Part of a small language model's weights.
Size: width 256, 2 heads of 128 (1 for keys and values), MLP 320 SwiGLU, vocabulary 2048, 6.8M parameters.
Architecture: no biases in attention or MLP, untied embeddings, attention and MLP in parallel.
Training: a variant of Muon for these matrices, 288M tokens, 8783 steps.
MLP neurons of a small language model. Each row is named by its layer, matrix (gate and up: input weights) and neuron, and shows model dimensions 64-255. Each number is 128 + 32 x the weight over its row's rms, rounded and kept within 0 to 255. Numbers have three digits each. A neuron's up and down rows have the sign that makes its largest values positive.
Before each neuron's rows, "fires on" lists the tokens most often at its 100 highest values on Wikipedia text that the model never trained on.

fires on: "am", "eg", "h", "p", "ack"
L5.gate103:152115123109156146158116111169127065141115083095094110115111077105084064162110090174195120127062137085120058105125148111143165158149078157155138121156126144083116130114071140148084090124108176214129145113119145164111084162133115185118146200099132169101149186124138141106166146062111116139099127129126088092132175054096173108124127211221114069132096144112155136083129133114091138126070100129130139185178114125095109157110092176139155120122071153131131122082167136153171089082102122137135225157116087160152140117101141111144152180072124123069167065164167125095150174117163126137
L5.up103:137145149038073093171141089136088097166161180131079119091102154095103098138145111087135123114109178135150145122087106117105145128102093099112130101168074162122129129156134139146155116204117059156125137053102104135140155092132122109179167145114093137136094161133122196114193177130103101127119153115111116186150118083149057103185172107138104168101134137188134115091102130082145124192149145151130144155115114097166094062143107107123112124157060130149182143152122137096135133124138215131063173117086105101158114148145077042104091160161169142093171138166140115150099131025152148110

fires on: ".", ":"
L8.gate44:155150123113153158147120169134157123162153112180093172139088099148097053139115095109101108154183116063175136087140113164122161125091098120114074110126129118095130167111185161066122183110097115154127116134098104138065133163094129151156196114072083168157110165132113125135097124124164139163130131112161145097081164139163140101092077107100137153154130108093193191126147179098114016145164149173080129137155139113072141170141118124148128129133160104072156108152108100116182129078116165095193092155170155088153129118191138159143119170099134146149110178089127090117081114106146111142
L8.up44:137145162169121147133138148106109109117144165133048141157171113129118163164165124113105065149093193099176168145122080098138111137138116115071112154119181142123144137111129062083124162115105158096113144109208096132100083162142163108151134182121072124096157182118119136101214047098130080161111093165119176155074105152132119125135102164089160145161148092107140158081138169121126092075157128046106139142178098153115118158136122165124077077098163092109094097127116141180128052105124159160111088179092103168127126194109126142185071105123121131158102092083143072134122185163123110094

fires on: " in", " or", "on", " ("
L9.gate177:128131141116150103124134076116088143135138077100106139114097113154140120113131131123089153127117067098094129165139092170055130137144115178084082108070128119127189132116127144098120105147079157139134139112114214163121101179155158139155123130095176140122142140144124137140089140074045173124111092144108140137161132130104119198098177128056139111128124084088094136119149173140061153063107092101112160156100151130068169128175144103086097143087103117218151080145135208153171163129082171066131125155082107118130121164161134138164107159018146090139158089156188139135159114132093202115
L9.up177:144146155117125149133096106125119166126051195150103138142067154112134103105144098105124125132125076063097196168122105146176107062071171118125113096126151138112139164112125156138077181130107167144112121188150197123073182147133122151114141149132161143114127119124147096171091111098124119150139141171075151141102131093084155138123147088169112104126152170077119123173084108164123132150151180143123166148164099132182161089101140165113104180211143164175179088131142177108165157100151121129165144130102116153093144170131146055112102166138166127145115166158095109137100114140103057109

fires on: "ult", "arg", "ub", "iv", "ist", "inist"
L2.gate101:141166113146123174161105054128104105120155124135157092115103166139153164093081122126123167137128117171128156088187167154179128153169118126119175131115074187137108156102096154084069098134169107141115128180134144127110133135110157045086130105069155164074138190111103064144141143076089105135170096142130087148149156147116113109149161142159125089038092107080134100197102105140150157163188095054131119102112095165141148154152116125162171096128138093122173126144144136152155124172132176143096088056082139133172127137113097106118179139141088152178139142143103102137149139136092126187
L2.up101:117140110127136162158111123145118201104073094118060143129109159103090125152144175167124120160135140093175111072119100112119097145085140091102122155160151117131119126099138171111156191127134096134105043173144135048111154091110131098115064074122150142139098146109088135122135144118167150115079107137120124160181152122139108119167118170191175151196092172162104137207188092098164118170143155090157116147127196118057149108163093128124182131086177138083085151081116142101111127162133100178081133138115084111156147096187146160105146067175175117147114134120111132115143142151108139096

fires on: " as", " or", "=", ",", " (", " called"
L9.gate193:102199135147118092170113081144051116110078160108083105101133241160170168169137145096135133145086101180063136133107091111126136107119144171153099136162133126151154117155143142095088129092047127122161132152154147115174166106092125103160086184112157108077039164127138111106076136058167107142161162099182150133148174155102140068151104138155112137109118126090172165127124145104120082154128078108132128154090149145127155148072137127133120104206132098140138142090117116145140097114131125101195130091100143100108114075114140182131147106127145127099115131185123113095106186127147101158
L9.up193:126127189161147116088216066164116113128173101166114122104112160145131108097149064110144153153093142185125169091102082157078178178061096083151141097086120062092146180134171112144111135169091133087136133199161163137149156149116098103112128152166128142067088115161097187124139137114125060144063125096147169154168123118130141098154120127122104110158172094081114097094117110096083103070114133226172093117092203201115050097149147150103096100114111069111106146167126134122124143133085134149152097135089117188136090093140141091163154132115107150130121164158147142052119113169163152135

fires on: " ", "our", "if", "ron", "ir"
L6.gate87:182114088147106109129111135152120119131089129154141122083110141124085128128109172202132197148091163098128151169132126046091145185114203092139097141179067116140162162118068143109129147129129120100117195158095155175118129138175134174085083067131117137134149098119138112121130157137133133101140151134189123121152110114104135145105086093090070140125126167121102158134139184136144142151114154161086150137125088117120163134109151120124154110179098139152117112089101172117171094061153175114147131113120054123182134132065112090147151163151167086140142111137161158148134145098099175129
L6.up87:107135138097080098140135141109189143057099122099109100120149082094143115088105196173114158120056077115125098116112167122099095097121160145134160140134119133159064153113162176134187117148092111172146132164109122156069094116155099088151109173109122127127043103085128134144157128144085138130157116110124162205119123173127188143104097110129110147091126167195162106169106095120197186113148131148102124186057105130126095139118073179124154149115137132088121095108099147078093099089216080186136077091125084193124197126070139124195165122092159086120061136116164147115126136160182154168

fires on: "ot", "own", "ip", "x", "in", "us"
L5.gate162:126071127114161113129119092072089153161136072101099129159173144101134154121102112125097150080114127129093087121121155136062148124126118164097144098137118138131157077150165143115147180178147069123094155117141138100138144128160130195124078135113176089142111157176133143125163098098069075089162132104119130094098167131125117122117084141058131144133094176191127090101105171164219110122159155141164102094139089125128096135156139079184094114164137116117086142115180128173179122154095184128154090137129085144124115141126130119187106105124095170210137137147122147082136134063117191179
L5.up162:100140125126130107042089103096125118184169152143117121084145143070119149137194162111121161102087190097106187173131159130109102159153081163103114113104102144100118154166109105125138096160139143079157193197128132114197128093126121160143087152167137054113155091179150115112151111128107089071132087151126128205087135118160147134083101149142104178176096168136102158064136151130136126152123146182124094076129136120164130142115136078123133159184115119061125092092155202144121170132158145171129163134131113121159118120177091117122088123090128080162108159137127132138131132125083178094

fires on: "m", "k", " Th", "th", "R", "202"
L7.gate70:164088134137095163128107094157061150125126168068108120140089166118072087155153173166117154111181135148151122158186170173206191139175102145130144103128136158112140133117058173153118123102089095091127171128138074113123127110157118160131045096140145140109095114121178129141091148068078075118103199155113126135105112150121155140154141108153081094145135206116161121116111137146119093097147137126056140183120096125135140088145084108088119138175087136178094114117070062163150153121122137085129182124105089132240139081109146122148121154099082088077098118150102154132154166125092096139
L7.up70:141090084133165049126121163104100128114123177106089148123103165219140122144179106080112168157151184096099178141086144060113197118163123138124131138167092122189070149132113125145087194139172103076129098140077087112137153137117196154176064108106124153139150096094133150131161171128197129121065193064106166162132114121121128133174124151116131132123122080078140119112116115152118116111089133139163123147089119062098106152140191167170160215204111103126140124132043132169142146131118147144116149137120194117121091134161157077120120152118148116111151141179093161112132134078134095175

fires on: " |", "|", ":"
L7.gate246:153116103107158206086135156165163109128173082116123214128064119062151110074160147117160168164119096131151107112148085100135122115136112179138123052071121188091206138164098103128126114112084083135139142136104158088139154107148127095105130172107176086156095116121175082159126155143073165132147096150121092106168140182121177113164081115111113103128123192121170177136113130143176150145137148125193085079134132121165175181114111125135119136175150112103239072177127131128087152134095132105147091075132157115163156149166106098122167208095104123135145091146136146156108114080094170108
L7.up246:135148188130117163061148172128173084094141090156114136168059182127175093121152153155098131130135120147178121138138120084124128124129092117113156059165131133129082168142084136135135144124142146126109151104130101075124057099122119075073218146142108106135079130175127134122135103095162126146081167100108107135153114196106150147119128115079166098152090146123169129137115128122131122084145128077108107086110165105071105189154138130122112132178127087182203099131076149212040149114132091046143142136166184125150125105151107066147077143160097132109124147196071179150074133115082128078

fires on: " "
L9.gate127:123109079138134083204152139109154176095178088169109158150126182171138143169077154142180127143169067128145110118081102155134147105104169133151088167154102094168127124130098122119141125152134116080117136193149142183116145120084172162078124143122127102119094183109125181124148091109211205117065107151136099159152121079101094129095123152126133090129142084097120118098133173117116073138141141108134119133121194129142111066131154125162097143183121112116097109094124102111124073094157150072174107123155124202151113074119096108086163088163159113174121150123128179143145167103145145092
L9.up127:149112139071083160161180120145155132127102106139086098170122113143129115124092118037143171116129094126081134115112125060097197117130142129116085138184095094119090144136175088098168145170141091122185185179102161140156117140176087104159108161108126142113055113060134147129092174134169108100130075180097179136164088095105135161060124159136084071122054148163137079114124096174089100101132114138160114133148119084112162113112100107175177109209090114147113108159149129112113091091153095131130117186192131120060146109167194192101170070142124126079123103167124120161173158111129161112

fires on: "u", "ar", "way", "od", "re", "ow"
L5.gate2:091085127072170114145166121120076079105150124161154122135181098072178114115162107116161127087166153166113119033139129149164114232103117172159105073165125134140137127126137116213110148102104136078153171106156091126084107088128122186110141045105089113140102129178200140202067142084124189125118169104171091168120145130121116170127139117114114097159153148177106132067158061107118097168180107123066126105100100200149150118156147141144125120153147138145090122108093087096138121139076130183104183103157153150148058101084110135107081136114132151126106154111108184149120085128101208106
L5.up2:109082174118127089081177144100116150130080139120091065155122048091116104180194100162160158131182169117116124163137129102104128167177127167125127093154104110114146111131103106129131080143142162180113073120136097077092135096137130165175121138123098140125123107102144144160156184146154105140135133134160123125107114112149143154182168176162180145138039094146051109114158121144118084147158177150132122124159100122115111106207091136139132107171166191149125096202133067087184135150136144135132138110142062150144099096178127179125079151148093113171110097139103093087200116152123145131

fires on: "d", "-d", "D", " elect", "it", " v"
L8.gate29:149189096081102159109153141126145124124102150139124164140139104141160160141126181117125121114166156123106106136161182144070098102139135118156105150119122117053113115163158149150121110122136113088173097131079211084055071092088158139164201127103163163089155105122130141130156120093149107135094120130096121084143176154137149095114202130099150106242082091139107094164143091153106116128162109140103119139061103108168128184117172117098143122111159104203170188128068111194072091117098131085158089114175134132126155162151146132095166185195136148168127093133096143126103135086114117185
L8.up29:150078145128119182171182168141098178165124093112164142103149173171156133098094103153143114106133112100141156139143109138109068124147125142156111168152142170122060080145117183156119051146141136119179096090153131125070163169152093198103076100159099157129164187179103096080163106125143149101121084150098130135128125146129153194129135094100076196145034110128155070118126132119143182146124138078107136156151115065114158084129076116131128129092165136096042140166109127157197157124141129126159080090108149160121114148158114108113083108161139124096130163134144143085180145149138158093

fires on: " in", ",", " up", " at"
L8.gate143:152118160169118091143179151162158232115111138142122171150128116156116134122144085094079116093067192116114138116094098118087183038157120176092138167098070105168155177088106053124172084140116156139098131121129123110125159178123093104172109130100118148094163157141166127138122133138108122096132096100117170141186174121068170154104122117113087067100165190103149149118121183101067102163137114146126125124159115150087107196102122172166121191126118134168126100214135160145121133169108175128159095140112096128125110124104133083118160147085094119180136130157080117095066166162082166099
L8.up143:106149092120139085107188137123112180187137189164087169137112076120121143109091113118157132065117154124116079120130106119134165125183114167111161146117108154068169148108180135154116119176106158163111099139145141073098124207169083107114134104084123135076121115142165099161050171137117215096171124185129126123171101121081140137098117107063110149112136154095126104150078113127109130103055176143115143072096099103128150117139165155161098124130106137145136091116070130106136157129100081061117115170095185148131123197166116123151139111148125080072062125183132128146131124123118086108

fires on: "it", "ro", "t", "v", "b", ":"
L6.gate308:116090114150109136194168179186075129128123105096160131069148171123118157147089176143169194078074144131126132169048149123131072101095116153113170118140123061133123102128097109065098116087099099144160169136123088132133112112168116098188075106104128139094123147103188099132147159129139066112129135181100099125101136129182120141153114128125108142104087167097140111068180174121135148192209090096164093088102137164159138127194090131144122155141077141170166146168088092140150150149137089103156111060148164108104099193070118122085103111082124157129075144133119108150140069134165159074
L6.up308:149116079154114130113195165135086129114116158177171117114164132097139158153100077125101126168132127108185124125154160169101152165143135085058131114146115144118140191116162169115082164112140110135199199114168143122106054150151222104148126144114035098153133155165183103098117129155133148178162112184131141136092108102116130194107148119194146140149097183150143113143132158133112120139170118111126072137100140115129073094101138106167079103115091123167138149144140023078130150125127091162140086132120131095135136159073070099112104123049110105099113095089117124100117130126085101141

fires on: "==", " is", " in", " and", "ree"
L9.gate146:137071071143109125125139056140183149113066120109123145138142139010131116151112151136101120126171084127150137134169211140135127215078145126132161091116152099147124085128104095144073145159097118120091103132152133186113106162154100135159191180103144132103103135123106098198113127163102090109145125135108151189190179140145101130124098121153144128162138149096161115053108091102137167151128078149168143105163191161122120148116108143159128136129119107178106128101171111152144083096157131146195109134120079067117155221113118154107130071156126071125162109159142086146123186081169132120
L9.up146:102150113118148111208127106121094135208123066157166100141174091132119177191172114170083110092114113139148157138128167069152127126139158117128145108167169176145068153064073119128109140094145093191089088170076130110109189126091082136174101081107178096141149183136154142134128199103079097135163140125128103122131111136090136150120107143139177142181137138058175157117115103130170150067066099135182128089156099074138107124149081151172109101116101126099151112140171194040145177088122136142106147142108136123136113162118117192143122103182103129174155162124154116138090116139197117085

fires on: "u", "z", "ure", "as", "un", "ens"
L2.gate151:076140125151122157136130115111056090137149098099025158113178156143129119187124113136149131170083149137117079151165114142171111142120194169122087101070146183119111142123126117098126122126165129088141184137076135116177110145111129095137124087095139162130152147110134148133155049147092101171142170120144153110141081146149163178143083148121160167054099107082146095108118132135139043130197119151161163130131091118098099139155126130124069134133148121144069102097095165102102112117094178155135153164119110121080148213136141123113076095118148112118152066179091094131105116160120095204
L2.up151:138129019141108156099157131077127082139166157186181112168148152204087136091115152080127129101104125188170134110069144145115142144110123179132124124160161158188101123082130102146036149104110113167161134127147147143145145149132117156159177129161143124161122092143124158123144143181143150105142098118160181157121103048187115117110152100148112136196152091111133113133173062112125102194129130163124078136112136125136195132089102100140124124140073133095177155150118100126109113200130076123137182119136115149145052075074095092137197100150155153136169126106105135083116087103098191125

fires on: ",", ":", ".", "w", "z", "-"
L9.gate143:116144188080111150156160151108090156123101142121121110066062108085159171133093059154157130164177116164097104114177101151081144148108117137174095141100181129167141109141120160146127130124115154175136117089101063129156130138108106129197163128098155106117152069150089140155077110159157168172059171101106162165141091130153081086093102082096130123071123133077075128148183131088102093187158117133166172092107098162117159122128161123077109129108166167139128164142105161122206135113108139151193142139127116143127095142186115088198154099116149127127097152083171102078101121131167123112
L9.up143:143178211087174185140121139080163112168121134127075146147141205140115114174161142147087018198149140108110137120163154159182118149075136128085163126123154129147151176081122121133110147120187158104163103136108126148117099161135100095101158165114094088067112117150140090106114119190147167166116116090155147087139172177161168131211111162133134107108119059114132135199153155106137182130091128148125091115126089162141149084092140100143125117061119140142122085147142142150149142086155091177182114111185116129094161170196097116097088151142096115102094079111082139100105125138120071161

fires on: " (", " or"
L9.gate212:116111117094070109097134067106076106175161113106085102129105157159144137151141156203088144130145132109084135157121133120131158112156188157152117151115130079130130180158148145130073086169029108159171113102123094153179143140063111183102177127123119173139124135151092101141136124108092113154153107099118130145130162144102155086153054107122084187135137108042097110171116129105120129086129101178132118098180107121140155164085157208167113105176117148155141119162092091145114150125097112165117130161103073123127170084167121146157139147145112189160097184124115084117149136158129131143
L9.up212:160127149172098123133189093072034142175114134081133134095145105144180159132159104099150117124067110121138165140164053149105074135096182139169133099113154133140126147129127197073152120115115164133092192109115194090158155165163133109125154134148118104159161097129141154142120166149143102126156095126178116113044141076106124070108113112156162099124138192045147132099124104137130130162094123132123133136151109176140160143171089082177180165128175122137194085131156140150154077173144092079142110080087118107097106135207113135166119156118112037117154110128143110099127119134180137085

fires on: " and", " |", " or"
L9.gate210:127120118127138161111187121116121061133225098174060204141122134098240040153150086107126140085136089112155136105155195153107108097144099126044098103153158185120156159115133131146101141150085151114161103145117175212178179141147124153104089106091110138175114102141194135157121109146082121107140133149131113124102097099113142127098150134095107166138164133104137145145094100122102112094130080174169146059152113077144157165062168126151143157114096126173151147183095140096130149141110087131140097062098146127115135139154143102142119080075133081105051149097223120085087161122158160156
L9.up210:170154142076108141064196110141118133122126095159080106138092097161153118192149105155154138160076156122175125054135121116111178079145101130147178136139135102148124100077198087131108121155148174103114083143122160082164142117181132150127154188108199124133147104174181148109166129142080090042141089063138130127141118111084145147116177118186110075087104100049103116164162113146125070119097170136151169129108115102110126096102111076147122121124175142108166136160080165139098138129122133184136103120108109094119134152106156139099141135151114064130092142111088044098107100152122105085

fires on: " al", " and", "ad", " is", "am", "f"
L9.gate156:119141140073100119072101141123147092102141123155191210130126103144146114142099085155114117050123123163143133162140113168197137125183121125127177070160097111161121146152150096144150122124191148091101079117157161116098105167114091152136159146083150110195114135135097157154099131158181088143146124118099155157131161106066141102149091161141141136179135072091132157108110135151114089079044102162139150069122089090089099108145200101132073140150140148061100170163105140049089096118125137099072128158094113160133155126140098139112110162165132052162112143102167130106091122131113173165
L9.up156:095105145103100211177102121121096151174069146118157134067116059121132153123123120148145123082154172138133129147130157146142089169168094178166192144116090175141129176136107121138120112162123074140138065125118117175103124148140148109164184118076145124118096080105135175106126185105143096144183105130152141094093145140068140136166129118211107140162134128081181069118120071103113068159193122121138132097143112058142126130135149191099114134123060142140131169164156127075110121121150097146071125186110087139119156144105094130099043118162113115150131101146149118117096129133148119095

fires on: ").", " \"", " f", ".", "ite", ":"
L8.gate0:061137147142117132211157103107114130133151147126098148167082147095161119117171160106097170135169121171139151116124137133146111131074120150156081119149158201077142182116160116192098104163122157106110153113148114129126160162113181137064125146119106169104101119117102151128121115159103123131133149155093107124149122155145155155023088135140121101080157123078187095098120090121133104158152134138188208093120141156126091154171164130121138077126049125104043075141138105157103149128151141155147090130105151099114127150148111154110176113127091141167180138089113151189083064125175104104
L8.up0:128128163137109164140095171163139172096126078099127130113101024067114128118077123127072116147143104155139116142097108106165152145097138142113087079098141131111158121132093090158116115134089185077145207142130155126078051136209179100122132143164106117147142163067103172096157100133102157077116139154129136130067167132171134047138146100084108185141191180129195101117121145148152110142141100118169064104133114131112119197143160175138144120129162153106128131150154108120070169079068096196123098133132123098133101089099163179124061084180128131115098103115174107164130129121140134092

fires on: "iam", " app", "ri", " sp", " tri", "ys"
L8.gate252:116099095132115169077134136165204106171126116080103098169182121147100144123173165141180186144158197113132094101175111172124151091140081149081112155092129105139048092170118115097128120164133156085143133086119154117132110082099121140121112178138150112110157171138100095074143092160112153142125183203102105099086175117095113085149118074158102081170146130090135143117151151113114117094129145192115144127114126140062111131131149144123068132133119113146155068133110089151140158154131136137113114155147152140115132074097170154116157123115094135086108118091093072089123147157178125101
L8.up252:166169172140134096109090096129109104104181127190161129160197127130092093136132077109110087194147070164158129077133124123154126141077128115087107164097107113087122132123152102133179144140111153141126191082129077152093133111132101189139147125081117107125120099168117094159091170128186157116071153118157149124159163090151133059113107168103110132135161171125089118186160071119126183143159069100116112159139097120119156057137163158094061145125151118085135128107171119141107126147159122133130125150155130180151124119107138127192067145145157160138170077147135141089098152077079125125

fires on: "k", "p", "st", "er", " were", "in"
L5.gate222:142084107118126063125182196124061125158119056110122133179137106169132121150127117135114093163137102032130109117179177166109103134098134195094125122128105086139119188131128109120143142082141147136206153162149122149133126139107083147154131131137132081116114162098127108152145086099153150205054140173109119092153125138124132140111133129126104124118147082099145130159111138160137180149129170115057168177099127168143095121155129112066148113066091113118060112088086149091180125141164122162123105255151116154129102070077160129165170104169110114027121092052126081120112141076076139141
L5.up222:090148060138134142147138082130127140148136091077091109107134141031113058106101127120124114103162129109092105109126145148124092109186065144106114130158172150162152150085079117140097147098097159193118143143145064134115124207164131098113165086114117127076135139102081142178100124170153173161069185187116120156147099106150089141125131097098143084114151090135167147156114086133132192155129147145127119131079153123119138149168095155133127148145153112142170196055112113102131119150121096207145097160126144095046054122097138162109104095151227101135087120086166140109076130146178088153

fires on: " in", "est", " up", " n", "az", "ad"
L8.gate204:120105141108105170185143160140153141189073136078128174134144146144148156143110108179089068142086070161145134101095099060122127185188121065152147209113086141156179149153133068120139122202111155117114176102144123141093165133095114132114131084096073064131148092183137119123132143120147122105148069109115098072156105099151111156092116121130088118119126136117106157154103136068134158141153115140114180131081162160082155133163147106165136118102142170139170125148117090172110126147118118078088095221150092153115069151140150139173139157082103109155130114123112135060107146179111131062
L8.up204:097169164079125135175166155167150153129145111044132129131122140057081091186123064148097100133066112138119141157160118165182115103152117190091184161152055178113136136127143188177091128114186171095158165162107139081139116093149117124135115097130095152144198056156150122104046164190133165153131147078109048088120107118137141149180106132094095132141111113189146141165104104128142112127118088147151130144092147135159111184120161141090122102089213097137076142145130157116074206135135079104123141141121113127127133148164160128144148085090043087143120132120145125110156137169099161122

fires on: "b", "-b", "B", "eb", "ab", "v"
L5.gate229:127116164111131095152138138185128197160161083087119100174119143192131115142065162152113120129120161126119115079116146127112108153102100157115175092096094073153055175179076126141065155136108109132185112136131168121092105073175170102107096130134151103149174121155126124074168178150217112080114154124121142073106156160156145140125138167114129101099076141160132146071126084145182062080194202100131147122077143153142173157096166150103204150155114101175138118120166156110172156115119153127143097100127175085087177128136124113079100143082135151073056104146140137226114102123108098150
L5.up229:129199137073085161145139199132097099164054102124185107119143165096164088133100140100065110087119105171175102097078135140086116194156091109127115170106122112107112119187147124150136111188178152147182135071167136084137131115168093096128120140184119178178129097161127128093080132149174120155129130113070091143131137095155100094133090128158119140137122129164125129166117053105117119144114116119146100092151116156151098205157123110176163139087079144114144129138113106151059105106168164104147169121107147211074102068152113084101180142130094118124148162072092138064119146105183138080

fires on: "i", "ot", "ey", "ard", "in", "T"
L5.gate154:119127126025125138122142184106101114140121154133129122136155110111192185142093160107121160044100144124161126144073124188147107169112054131138161115130132092159107125051150111112126152152154150103140136149107154131085109185161137171150071114128092027066113169115124150169173068112111096128146114127149102085180161122120103087154138079134078091121089142109135132135117155095114137067129152153145159089126111171208103138162175089116111072143186090138128153066197151072113119137174171146106108099139133139125138112094140135127123109112160136168097168086108141122176159094146195146
L5.up154:207122093106106146114113143132096150118140168162160102152148124084138116113142176159138195173092196103166087141110135113155096190076139098137192132114091129137130149107104173149087140116178133176181114146084103086048162108106094070096079136146097146139179130136135122194167096128140094116141145118113148170107117120105066123142179092095080113153175192160115106120163132076124155153087193094139134159099141105093118086079157146131074126087179151171088117140104145168094203125132121140118134119131076129116109157153181130096139128137102106145119104107121164129141068119083125133

fires on: "and", " sim", " based", "v", " ext", "est"
L2.gate179:122144136113097160198137194086142056160179179161043129103100115087121169099150173108125137118152084100146097133125154197139098122121135102135142102148097152140078137045155125152114132143166121151165108137145079165071111086109106135110112148112111130084152170104148137093129136126081083103086129148129101151168154178109126164114131054080140135124150101073195147058181085131174125126132107107105143161172134137136181114102146065134135176131151095163116113172143127120175139119155151124161088174164177129082129169147102114162091108168163144131131161121143132138162108059152116131
L2.up179:083115148115130118111152121127163093147158141091133167114186102122196177131118163109125102074128184138118094112138125128115123143083090101156130132135149111099116129207163105111110103184118102127149134119081132083116165152123156168088105079062126143184162153144067121116184142034123094082113170112125227160136164044114092141139158137038176120083130185182112130117114096157105131079084151109091129089114151119101161139115117146161189100132119124125146081104141137146119145134103182183092168126139188125157168144093102112125161150143138092082104098086075087088169161089125158204

fires on: "est", " ext", " West", "ous", " East"
L7.gate77:131142165137137158182133215104101106128112184147145135100124121105129121127120169115102135128139127174135085135174107101119137125039204131118122088087120123112075152109108118091136072139153115097130142137132081138144107140132139164080127123075118141083191111129142119101157135080183142105136152179162108127142072120154141118051055155094115127053186159144161193144104096119099144118164126138117143135127125095160129142110114076106099140141075154111133142185123090164118155121138158151142120154088148156079115152178146125182157080169082144081083146118122128111146143121034157153
L7.up77:080157153132125118125141207125129117107102152174136132135167117203125174140087150167108070122135145143154040066168155151140095129111129141121132094153133174086107031110161133111092145184098142142135161138096123018074147138147169143131111127095134129149109092162116096162114123097093114117081123076125139130119126103114111169084100130075101119123143142161100144131167167071099105104169131192154056162145121153159141160116089082148086149178101123076132140141080097123117175170085087137108097120137137181187092188191131115169173113153154100155102181110108154104144175143050139155

fires on: ".", " of", "ys", "et", " crit", "el"
L7.gate290:122152084150083066086129108124130121097165153175142157146197144164069149196115161127175165090132107107140163146117167115148118160096161020106127063116147072054174123155096133126128108090143148123174109156113167155103146175097115112128146173097101151113149189163110123113120166049124116099143163170112141166157126109132121140123158093073098126106057165148116085175147098162142171115151089104092150163064183115101161122196093167120126103138098125135153155102126139141129191157094174086136121192126117088111090105189120097144145145077170055128094103118091120079137139128119106129
L7.up290:177128103164150108117102079108110179163169173129103094135121121190165169125121143088145144132085096082124093113128096095102127170086118128135081119157119129140105123108105192141145149116136093111134170183124135088089147205156176174149147128106071217110182176124146102102119121146114106092132068181175062094131184105123128106110148133097206138137104155140099072112126145152162106084143131110104129121107141135127115073102128107123113148125107096112176148132096125145173179120136156173144134077099121108103120164135186130177201095003131094129151119181104106122083101133138154122

fires on: "p", ":", "eg", "-p", "P", "ric"
L6.gate284:099110117129130177159169102108155108147115124094138083142111140152139117122163131191101058135119233105128139109111099157123121158135089128139099119158109183161160108084118128160083128151092182120187088111088118125121088145150132093071144020108198191083135155087049116149108108154141158190094066147148150124160077069163137122141105135119126176133168120084162124122108136149095160112119113091125133176111149131116106133131149146107192121132140130073155168104116119126206075092103162127104095143120094144158185124108078140133103176107118201097066115138174150099147129051133056120
L6.up284:200129123145099101107097141128122106143167125129062144096099106171117122140086095127080100161108155079152119103111147116060130165135110146097179114167139142091124167131097177193112118178178131092096129086194064116176102155157171200094171119165155138203105215165032141166145167108158151149143129102119159092143115103186156098062131170113110109128132107125101151071156140138135181049113186154194114160126119136107169153110173090124128145152124105144110129117092128123088194153140106121133164127140149101104084119158082108085117162099160115077146147092087122146081088133145118196

fires on: " and", ",", " &"
L8.gate308:137210147128128158104189174103093131145165103202118102195139108128145191165090120166198140088125109108115166146138146112100143105141088102163201148124120138116179122093140153120131099177155108148098087140125124129121118062143113080091085164107111123135113135161086125104123162131072100106067095141096148165108108097074115153127144086096112113141138101048121084189108086036073180182117101117124183166132106127146114060088162133121155140069106146154137153178123114128205129171079132168187123116124129151158115120179127105162134062126109160147120128121171105156112107125162120160
L8.up308:096156145152091088181127117152101064140169149169113141095095144099108160105122087073091140108116152168168164117060172128126119095151193140107093090082128157122087165134165148158116123096165122117113117154094134091094139122152143163143155107108108099139118120147153124128120157138139096193155125076121188183167113128099174112076145097184156097107075106106149139185135094107149141164100152151096132176107101168085159129115137123128109091111148129112140062131050170174168107147196131149122111174137084156144053076203108134158158141132194159120102133150070106107124138165109083097

fires on: "m", "ig", "s", "k", "S"
L6.gate245:126135162103105163174066202108118149110128083139117138109090167129144112133110129130187088128059142193125131099189148130103099133122114141110164123099119152139139174121105107122151162113157134097136127220107083132137099108103121113186151120098093130182136143169168115136117164072135181158118119131098086120182117121146149101121096103119165141157088159158121109105159129072054101099171136121077095199160126087060044094143118145141158148151145129213119125131094172096104085130095127115186109111128193126182091170083188108124193099073109104130110159161117163169121107111105080108
L6.up245:136163183154081138121082159131119114180142147113131153190128116134067145115088020166067120152123182144102148078178137124169137178130097096127159177152090090166095143172117126112109151123148058110111070117135076128117144135152166124114132140114180129165105146139146135134178165097159127173086162109148177102131078195137111135100077187153174098127079109161125084141094116153084169070116069104133122118122132123137096120142103142142112110117191096119100083130086134117144140183118150135104139105102119147087095144215061139102108111131115100117124136136094184139136111151158158090